Weights of a small transformer language model.
Architecture: learned positions, biases, tied embeddings.
MLP neurons of a small language model. Each row is named by its layer, matrix (down: output weights) and neuron, and shows model dimensions 426-639. Each number is 500 + 40 x the weight over its row's rms, rounded and kept within 0 to 999. Numbers have three digits each.
A block is one neuron, or neurons of one layer that tend to fire together. After each block is what it responds to, as a language model described it from the Wikipedia text at the highest values.

L11.down764:445467550513536542525523540537498487580438464528436436415605475506475530533443551489425482491512546459473543464497482535476450423599589464514539487530495505454517529445491523488531459487465496481495397519447525471516471500518496554498459531479510459466446529474482542480574554493539473462573520442486557542523560545528510512472534466511511512558438508602511554506507477471538472570485456477545483475491432540493492475496453492536517444588461501447570484506515495492535464434477522535547441466507480534485503420511548532526516480461596465428437515452515555564560556445481478476487480484475556511494499504505547439461542463562461548523481479454
L11.down1446:474570505444478456468433440589525499487533487450479438486532456527507514448446495498505487444508525536466440457386493508535473503489545501502522467476455467499458520535496482497521524501473574533499494570557526455470453450458553537527518487433515464547489500502516520557581530494471486406500495490522451530464499554475556454496487515444534520565461485538442562483514450469494514444453500447447555485488543524436522491508570542499525549510557569516512529509452536588471464494514496487499473453529455485572472485545508553459488524452433508547495482498582620498412533438526485541507470519501520484520499531438540504542553522492452511439501622493
L11.down2114:519476483474534502446466500517509468447456508430544532541425508541533527538497509562496529484484523447488438516544538423488522559502533433571534575492478505497557473459472528498490486512508521557538467467482503423596520504492526537505493440518485488456516499497521459537557540440482560506526529548503546568554484483585425525448444495461502562461456482459489553489367465515485547482511517552436448521531456505463480483422501480511412476606555493457496503566466478509505492442462524473414497497533424500484534596555491429482524474522482550448477534506491506510525529522437569488460516466476491492496494501468503540524495543504534517466506518637
L11.down2263:553557488449524478559532433493547539467484574449517437431494448555491497499599541550578501541513542507426546489462520495491489467428489566498506494467481564437482512484566476402495576496449468504502532515497512511524457515532505492547537539527547520461535494471495509586513521448465506479509498578478512526535583414488548508521552487533481477453471492480563494490525495470526568529530440500509443501462504481487487500480526516466511519571530498462483560537478461543589477477450544477515499429496479433565533501482487432515480534470519469560415492476518570511569514525488466563469475568537492474473558528464466539546533563587468562515512529481
Description: Split-off initial b

L11.down735:547505539479481469544524467581513501486504474543556552530497569457479597486471490537510500498478519464481506467490444559569521448539563463576467516568517462516551492458535535473442475514425502538475494489496473547527488530456503420475513456394500509485465516583486589412523473524454456569503511487453497525572453462473527448527505454427563511586506416527481511494449514466490464533486500517479473432474494469591479529463515526481539566464502509493499511520547518448513574578520441583548528519460499508461506534437480559497468420480462486477553569472489470514560538541452444452512517508502523485563578570448555466496568498427546529454523503550
L11.down741:489515485470483535517498445544511497465521535546524508516515617493393535513491450577485521469526485501563431491428469504477516499567572523412493549589495426549566455445506543542470464557523462487516499531420548516515515562535533464537485505523523464516487602515515566465483441511445489518419503480515475555558512576455442547515512498514442527539459492523457522532532566431458442492500465477492475493509467460532556501582490537501480502507442538455489484426528468536509510496505514506517611488499503569520538512544477531496529526462411540503519492483472424560447459472432508483575528507561471527481497451556501538516513402502458544547476513530
L11.down1564:521588508502484379513492521580487520574505414516499578555457447531482567429542389480476485483501536488523431450523499483505464549495478527517487474536497494486528524481578454491480488495499478460499532422470508566533548535479485534518472534445589467431492413489495520534526533471495496469504442485592432493572407486499558494576553489496536503526489454589494484527511441531454465532505570501469542474453570487490604456511531548514578510466526438399464443454530530493517495397484535539543551522430528432502524484617544473468466503538550530487541576430468455536519533565493474556482488493473515495470542472509493399501514441516552533557522560491
L11.down1905:512490441522525546469510539499503507455519433446527555539505458510488476452505505576479562482441564490471428505466391466452523454526565565477448528535528471535501523497446524571438472495534512582509469462473522600536485489503475592505533475468531493458494473495515518479508516487460493424510459556482475538525468532480433446524527502504428491603478432524445524440488456475457504504515492507570502573470474500482515498526555561482482474464514459532536490496530586441464483531474470504565523420470494530491420521525430440518555531497485510539476487519521460523481507498496480532477451533510526499491437490481498508479474471483448518460477421546
Description: Head noun after "a"

L5.down54:581490536570507486499497502504515541498510538508439510413509512491522535512572515510591461481512439446504470618501488448430539514540504467468425432467428481531538630486500430500548421519515467487588481511494500477452454414546540485469485548486520509479513480469519467477467470471499471515494426464510513420543474471471490488483493482508448519502555481561502517514552497505475481542537460517483427473527541479473504448538519476512492531473490569492509542546518461490514471527466486479533512504414512409485548496451471477500514546536473453493468481498536443537471453511539436486584504467471470457483490505506555539516550470457522581473465568483
L5.down1021:504459507602489469498545515495527520423438478519469538498611495498564440470532540504483460471444497519425513495476479483545577416447567495528454521508485530492589545479457467478538470590517452512605478467427497481507482499538455513519511520445502442577478525435540481550554525539468493546460520510489467541471498522478561469578471440435452502577471584492495552441488507507466496499504530542469515461507570461537548529492548444580526496470461548421460485475472506557490499571482493475542507505527455551564465404499481539424458430469473496488510558545537503507453473565470519516482513510446521519514529496535484441596477511545494451497448446490
L5.down1397:513429495383491486473476439468457573533503417424495497562431555573550432455500463501495506483501441467470462531471467476493527486469492548524504369534500567483455503462505522526486470508463501539470503539526502516531447462458552473485417519459446511462502541525516526515532493536500558523525518530538486545581502525496534530490509511427488587482521488518542555467491491561480557472552465545565523479493502458617571497457462501500519530485455489517455423483556547467583522535485469460425495536498523478574471502440537524521506462454488467529545444565440477540498512461437567476546469502541458497565510495554499513416510446466550498520477490513
L5.down1950:497537511547513515520495469447490509535482523496541453554377418527491508440497531511493476479464515505507434475531509454527466511522543452527551525479535544491510445499455463505562463490467477492496494561535497540487491479510457509487536490506515546518479511552469488467554568549486447516506498521479568534458457485511525469481518470503529491549526472493501461484463471505537474532471542534546498525449514492491552504524491586507499472536487582473386531556502470526413415436528476480539497450497471514520498432517476494534476546444460535529537536527501512506559471539560463515574517499447446576486481536444497455525526559518455492534513535431
Description: Stats table cell separators

L2.down1350:482547538476519515497532533536530523487548488437507511493505505460493450458485547447608435504484505488466462532505478523525545563544508445395522447455467528498548560532489591454426555535460441585503452470468519474464487461464457466408532441504572523536496522463555521584536492472528524494543483573448531486480512490537536481482528537478553495554565513552542502542495503480478507484492477563419508484445521485530532565463414482493545531474552547461472440417514474515485510529458490502499599504477481530543479461485438490461517517490462481451491528520489514486515495531525433482401457415543463556453483533522561562529513573438480461505463449528
Description: Stats table cell separators

L11.down251:400589473493564531394484575464484521470485524506489501541473477495559444440555497508560538502455462550523572480546433410478513561461583464454478487473427503516531502500535462533464488492534490447417452540515521511539480449474534566477475438485498437573439473519519496490545530474482486506558411560520488558539440483471534461520518505535553490507477477446510475544490455550551465461510440506501436452466486501474515497510481563547508481473548506486519531528499490472507487531442534457482545490497551504549489498506497561468525511527555475467499413508434497486522522483540495499541466472535501538524487547542497478465599509434555552514496461557
L11.down849:384503497590479458521504494486483476584524431470495554490519457527496463492456528523487456499457556456547520415473485476496522543593557518500454539483493491549476537518481511507533471504496521533454537538555458422483564511517426476463495494519510502552540522553472559466479477573479543479438494481490433504538497464496488434539550483556519551502525506456513479435480440466488540517519384540543485580542448448530528495508430450540527498464505501494532536500454510466499515484515547458473525416515461459515475521484502488535468379414491422526514521493493455427512475509577540486524521540502505574490490511523480484496542472515527507465538485453
L11.down1163:493413466528509508554503516494570480574417519535527490489528528512534500560509528528526557513441523521436490514436452501485423514520442482519464463495490557531399478551495442542574511563508532467477442575565473500453436478483505464462545491516433510483459499463510525471489520497461592556437529605493521463507474508596546556536499469496540516509478494539536578482421533474440459483475502508485519518462502513411506526547493541540529541494526468429507517527500530500509478537490513494451531481477521501555488518527482451521469534505536536486481518497524508489599511520515470486457517479565510483469579489492471468576523459493538466484502477437
L11.down2048:473509560487444524516500508523508558527477510562444423514548498452525452480494498500477551524504482461477542489519449441509434516509529408469537473513573540478486547493509444458507509545477539572421535494490470560499509434443497484510505519561493484601537479490556473468560488543513553503537599526610531523573447480476436553500480499481503563459546509450470494536471501488458449529505454490478515497510487551501563499474484538506457554477494511509612519435500488544534496464530556470559481472517509555488577576544406505551492450562500605482458447499486455466540516509546455528438462524481514539530503462457506488498516501469439495498454404560
Description: Separator before next number

L5.down241:477508576494506522592525505510508546426487556515498524604485489485512497553511540470483567580533508536488450560466469497402608511549464454442525533512518503494540522507456576525444489505526519523569563519573505530476563538434490524498477501475495490483511486573548458487578472491534490458542532529470474538531498496548518510466509507545484486549498487468500549455509500462444533478548481466504515428510618505522437479486502597497511551533504432519460494530552479502470522438473456544476507527487480466447428570506522501502453466467504536459482501535463490494505525510437458561549541554572592453496494533527530470441458485492507515473547502448
L5.down1337:457527466541476426491535460474491546490502534509558493495466491547505466511486431485492505487480512496502509480505449501520477451534600495512479451488468515506583514468576425550549453530550436478552554482508487516462463449530522547549593560503461514556491517565461500485496368592514515479469463496448534523446480426556546464554503480501482565521468506441521540546488436502527481530444536562551513392448438570514533493523503505510548567491473529545484486464532469525487431444451405552447526529520476496493530502457501509548548493562491470429558464562469491500468553451489482453501496539462549469480511495513515467524524524451573524510555459443
L5.down1667:460467541494443476508508556576473468463530502515553550469491495539501462457472514437482445484469459529498422517498435510505524436488422519459532472548446550537464428524463418510499554529492482475553505540482539465469484525521472453528519553507475571564536491441456505531526463437550469602518522468456518499532474502449522477584554494550483434550462492507456507475507469518424507506466497521506520492570502431618481539605454552422487511449497520484494508485462504513520532471498423520517475498498501439513448443463447540517495523560468510572499523516487526559583506497435524412451492534484549509540442464493491505480485512522514581426511541573
L5.down1761:499497454544499544524559506539528526526524507498446479424478512512459483558502481503496495455484537533468462563535466458514465512416476463561518496491483463523455529527478496533490484516518500535536515533550555486496456523533512510479467586527448483460489471584500469542460522449524447528477531482453572576476558436449505559554482497532493442573523554545488498496515485463503569472525524475476542490467486532526507514516545547461482509542519486435460505534508436492488550509534477535457437537521557547488499500441501483566433453455571597557519518483452517510528515481514558464508507475454495514527580520523446559545501508550417476510550463502
Description: Mid-word pieces after prefixes

L5.down31:479427413508521519514474504566512477473421535554484543435468510439541526532517470584510507484445502551486544565519488493483558483519495515422463517541476487449467534499416472490468478486474558565528496515526449516540498526516486483522447528523537502472504422541487493559528519504567470560522473507411464450530494479470500455515479508499489529546435506540457527555481502475532566587483427489468441495442554460513482481476555548479508479568506486549590501526548498465479550495484457518441455410495586399473503390505487435558440509501456500530476413487449432508527504539560530467525529519418476493558497514493471534563460477452450528468498573507
L5.down965:549566495486550502507526501447525538430381591517552506485416553492540478480543515547464489548530527519437543488576428466501449489518489537451533477446501397479500492497470542520509529462492463555498516537483534482445496509509563519496539475468521499528521470489487518426508520536472511395490541557575487518470474535456475416416458558499455557522627530508584506509461513576507423495493523485394490504410556523505452498482477515484483524480502425494535456476522432464471480451476546591513500518459528482513451525469504464423536506496516581447521494469503575481497484508538567486463510521480481426535533500479541468531414494523442539446443558512
L5.down1228:435499498529543414451538437568608513478438456486537523490475533513505537574507510529484505500571494389505476523530449464481529471511555560565457401428480567566459472464476515531521472531524584554538544452444498484432495506516518552521542540455497544512491412543526508535463486506400515477478540502572530545468403524514540469558457556480554467507546500550482552533426449509521492519453470509444573512473472447495473490486541480583534553425503480504528394506525528539477497399482497534458461490429462479484534482520513504523538543522455532576515496493528540501490490455479507439534487450447471447572494506540448502558442472595481537482485497553
L5.down1531:522556472504518464500537508513511471484511523502524488464487497497551563545513470550465453522486574552550567405609491521489508532493519496514514505551443489502476520474451457505506550506502505551521445496457493536497511484515512535465425595468504430443558449481497445434507482506459467501547570531467471474564473500397550396483503531550513469518494499563519476512585475485549476478491426423454533544495541459447456505476497480439435512514467553526511442537537517547535512494501514498506479450488533532493480514495490430513543501506477583510529541458511440539534475480454514516490520569502502377571522476504478457558443500495522490490473575563
Description: Word-completing final pieces

L5.down500:480476398540474520447520510484459544510546517532524573541539578469552563498491450453528516543525496573482517483514510528481526493551487518437501434571551443510511518580505506587464477513488523445523580536436482555492534509512464544513462424500499526495520473543501539457429521515476489588533482507443515427568493557449530492524547490514530517485487460463469542441509514455463499476460517457518549481539474459515462495511520491487476515426502566507514545516466510490401423458494466497531443492503542534436490476428487444504553474499491479500548492523459487568458423464487454457515531545494427485520588481468518485583489483502450508449485561549
L5.down676:483418417515492516514545507548625528455548565493488513517447513516557580485467509499523499530532553537469462501548561473441525472457527461529480484585478509492496547500468511515396501472440449484518493477513457482496569613512538490545443433489542499536533466464469507489529504535487557544552563576508432557521446513425500530461447526481495456500481555505467512443483471429434533543580513484473451516541482403532476565502550532452631562530490442495566580489524497495502487505486480533513435540495480504462554534441514433607507506555472482511444515511419497508505490508525493492469519519498484495460429547498446475506456517508531532501532549581
L5.down1539:439565463557494484538428567544570469540487525597539469485512479466497502525537480422518532480527548516481499418500506483454498450530513411490462509524407478570529499563509541525465527494536478489565491557557479597462474581529438439482528465490475544447569528482505593401539521509455536475553539509470429466579523506525524529462457579517491558519573541499557510513549511431480504576449503505489504480494514450476451500484504502462537483539462434500506493546511515486498450497524479596524456422470507406497451532475513501454537489531481540523459492445461439467529491545489583498506510526504525518536571559489495521495495511470415496461500536571
L5.down2054:482500509487578489470418463476474542506500491564509561511467471524503557548507542495531522460578480539538580457478517544480605469481519468500451485583493577461590517521493500480517483505560501427517486544474511550515606501450478453448513493495539543515540499523471516461437480550480506488471444430526476562579471486547471529416459445470542486487555449471488560540569463499462607500562511498554490496518515557461493507587428489538572498498484461494521520492528501393516438431567459475477477536529489490458576480559530480525490531484577478389459535502519474516503490546463526525460554527476538495415545412557468516474463504491571452512529572493
Description: Verb after subject name

L5.down234:462425477479545454469486560495590444423561494518492587490470512552520490506489596511483458521531508502461457556508537482497447555629487521430470522498434521504519512473456499488518489541579464511540491450483522404470472493513487516427521535514475475406611469468491502511528582576448466491556481518490513516521511442522519538569558502443430498504508486514536487575489496571497590435548447451495465540479578476516463552465550554428511528508500462552477475494523487483462515451545456534457473442487464522469460551516518474500467549568478467470490507437476491513542497494479478486486520606497505434518481490536574522582506463492453581465545446502
L5.down1760:484532584520423511552516488503524501480471560588474525444551544492468456486425445427481498502482466541429417496526472485587489500545496448492498515534515498532507536522528535558438407536588466511454515529506517559477538518472489550540514503512547498561476598543475546526537498480454490508425505509454512483543520489504457522504441551480458508469472544526503475420433516530464510503505475511468467498518486455530525483491438503531479494477522475558546551483567489547508512412496494534462502483518490422516484541478495468469501507447506576498475483527532499561514474539547564508498517561430499461544421480518479569468505567519508497459460504509
L5.down1868:506468516549489480540486588604550443479558493556471590529502485475539474459533489508457451498504526451500490479505416532456519474542517470525487487529493471531530504447469553487446457499560526502491533458530545489434445536513533519459517488521542495531538554491532464540561453524410477552487529439442454515515523504497485505538478535437470501507514496487518499474543602462460451413486510546469485514480534472424509515582480514470523523500472479513522524463548447463471502490483470480469511480418497435504466515481556544515563462526436430491539437506504486585458500526526512472504541561450494520520521462539434516573501494523500443543541489486
L5.down2280:502506538517486514534543505589488500490506508549399566535378457473482553501472554514517488477480502501485464460442391466485516449487479512454498455527539456443485481467524503461461509442413523482493522357512511533511482476568463548529514496488541500494527460504549455452528540544500492460499505582483522507497450546502507495503458499485416528471469524527515547505538502532501516474513475526493485498449522465481542551451542442592525452528430516572475523431506451476464490533560469471405490489525470412529553493506462533557503502451612464577539560459422480517463529569497484506465476528429510520478517463504473539477579500537479500472525449500
Description: Verb stem after subject

L2.down406:537487580454517547562511430518485430559419497455483523506531470514475463433530453519474435458486445522610546519496452480511487506499526495506550549473464447462558475473519464498513464558473519513536522462424448493511499507509510543493522547509407474517488525556426487449460515502514566489528513566534477515435567499447502581488568527565488429569572453438536481543438485445435621503481450501523550520551425504509506508542530472508441450455468495469460469475443475426524450507527498558515473472485487499472451478469559518482531460536548604457544469418438478546524495587441485504491497490469460453455464498485460499444434463518505466460497592482
Description: Fixed-phrase completions

L5.down133:468444449490551417438469510440492468472528449504547476450511457452521516462489547437496525499423487535483478574587508549474521461557515428588463504473514461471426550546517504462536502519477569452571523514522451453574540571466455520484489472471494483541497463541492453459532545471483560563604540468429493550570524556484489500531494507544521535494440571546473564468535508571406481483429510480450494570528571488467452554574502520447485566509535468497501427433483508464455500526564511531440483510483503559529439507416504454542473482520554491486519444547493508547556448444522484519471545539547462548480602552528449470562501501522517525471428544474
L5.down159:522562474474450439488491563550493500500555499511510490460544561545528513494473574519494517542510472480504531470544441510500442464538501482484552525479446491582497439480486522419461505529491579574492505488456446500534479578554550458506404446494572526489538485497533551549534496490519490428431553521544464517533503504493498447498493561444565533532556482506397476470493523536525469576441487424577585468424449457585510495528470507565431539518449570463461470446495464529503562517527574467501557500501523504556494497454559506476498531512509559462501445464469465390512504465436521436459563467411503475537536465540543531593500514537495497480534501526
L5.down633:509530503458480444479494531433568534422469512482585504572481547535521495477524491572494548568412454458513497463425478524563429547519545475408432484468451540450447540530439498496499462475501459535505502537573551474478496578491511500533399497456498481510507553421486516514538551516500481551500542408585526547464576521482478428513491473450538480493531445573459499477518424495458470557509509472462584514516506467521524514503572495537479567522493482463557518528498482510540526515484474489504536534545469542525493521511504422599453486475474541492443448536542501489502480506380544516540550532481542439527508482558534449595478477514474511540469490470
L5.down1672:496528496428503359501469470485456480470411462475487530482466511522508443527463520566449518517524505484534534500473510498565528473510478550541450539495506570487467516512414521449468427506487517430543561467490530477490469471529514494463534502521506534517511537525466460518540456470470458525500540417478489446534460440501494404464470527486526430485575452575443551498429469505511558544518456436556554532494470490529532551471487491494482557544456443538474476516465481510532474477512516528504537504547473554526532513480572468496516530437483501510505512487534513518532370492525423508480508553548515506517507536517503468473447489533450508477514513519
Description: Split word-initial h/b

L2.down1557:539523540460507486509551526558503573463509536515482487522551523524504447496486538437471481521565533488507567432542521451504462466444447499486530502584542492513561490522576466504448541479583513481568425491498453567512516536447555563517532452554514481511453527453548470534562472492450526456546467488488449507521483517506450486441471478442471557462528616522533541539474497500586465493497447521436523531498471495547531464444546466525517474539462516541508409478423545530452541476552435413491534470480476491536409451511492484520520474487614428453517503506530544453555447526441539574532496532508482423470497508522464523365494482504504504466565608495
Description: Verb stems mid-sentence

L2.down2005:473557534514546483520534513438542510490557488545488435505535592547536509444468482464540514506465474449519524517532462514501486453499497474529507478493500490522450530440574521488480473558425533502465542508474462510498482517579419450509541559495482434435536434508500553562513510519525470548517494514518569542552515493533535498499488497528487569594535479535475430553467520479453511503522395422549534488497437473474542475516510577426515566421471425436466515563483554489505565479557521504507551464465469504485507464584475461505452498505530482512493529553483539513502450476471513488525494496460576531510476480527465453454506480544551585505518525450
Description: Letter h / pronoun he

L11.down143:524488462542456465540520514481560486480498426505472515429518573495488480467404536335452474477533431486496538519491519469525503561518467549501508447554510423526622478539515601558463543518503453571515494572503493521507571543479609500569462499512430505454525525535537534483513499534425495543537488520506543488483494541514462427447546539459554532503458523560485491572518495504438454458530445465528551531465532477541552533553523521522492455510565504557468468495528511510522531500501390555457565559501532587469532412536552504503496513528466547554521460505545461472486466515425466518482504481531488511480488443483484533507490495529508499468491562474
L11.down145:497473538505506517483483517467470438477447593501635499563502522527456562520532529490541589543507524474476557557510521557537495556492509480493491495560544433530506545527479471483504488529498489516524545516539537480545527482527488532511520467415485525474437468442568413524527537501439487552422496495385626525555517450453455493538531470491465420472556527505530489520493476492537469521566458496455407522487502463518498537464538550388460431573482502444449533529555499432450541492512447413501498550463430564542536524535532547534495479511510510533484513496472460467484607437539524423503455460481458509475435474530519458445471527541512520543464529513
L11.down1341:485517501494528530543553587513498501480401488560486527509523623496468459498457519490476572465445525486477557558380534550409435519548497562544521533475549519484448492454521471472441496572516471545510537525449517487537454475465522519532496401372474503460521489463490395548491576412478500483505552504528607526508592531495531534538512486489476480470521509425473501506525536473568590554482517509414484507448492517534519494520555565496477476497528450507444482510526489495527506555483474473490489527466480501535444513483578522620544508582493512466392443495482484542550530481536507455493416567502542544608473495486480486483495456518489501479473476410
L11.down1767:514387533510589517563451464506489532558493495551485470557501527519531535563500486488473565506492482473406516460527554497486479452495541495536547504524561510502521551465484525558525540557518460534471450470506506528469518545433543539519549525523541510506452493579470505525485508524517478517502569435475549533524443432444542489542465508509481448459522566533542508521452540473456508514566562479545495459492535576499508473530477531513442489502503517464506489501442473471515523509482503487487457567592526494492442463574555564512533523495452461473494453494499553483441576509453570465467528481528452480501465442483523500422526511507423406480448467552
Description: Split finite verb stems

L2.down1168:446439489522607479491452515474484508457500553537507548512479473521496483446474486445485511527500554538461478460472535507541570439476494458402509477472517490513534527444532524521515508541503471457551424531494563494410502504515536476497553509472550605500437487537559485510503507507487520499531499517496451494487441521474512485489444480482468484466484559473489530530496397527446461544525498551419513501493458463494518497549499518398588609491460515470548477391510509520476455488490513423464489437500475462467505567536418537494563405555490474449441523454531449553510489561512543571481491499464511527407526511519512473485530491486474463464522515519
Description: Clause's main verb onset

L2.down2382:521484503490486539503487527521504445495546513495487481400496499450564510522457545544488487504519569534468478521504549502410485510481455499485440494547426577506497543474470489475464501459523496521490447475420577557545448442498487436463518448460525476500510563494509533540498475531443475467542518543534474403486486435512476398510452476586508465454483511502462460531548476486444502478569477437469552487454530495466464447461594485500494514570513559468515500504564512542458547546501559533504456528450529582431460499497520517515517473482524478483512508379528457514436488515495610528539443432509509472513526470425531439525450463514457497489466464495
Description: Plural noun endings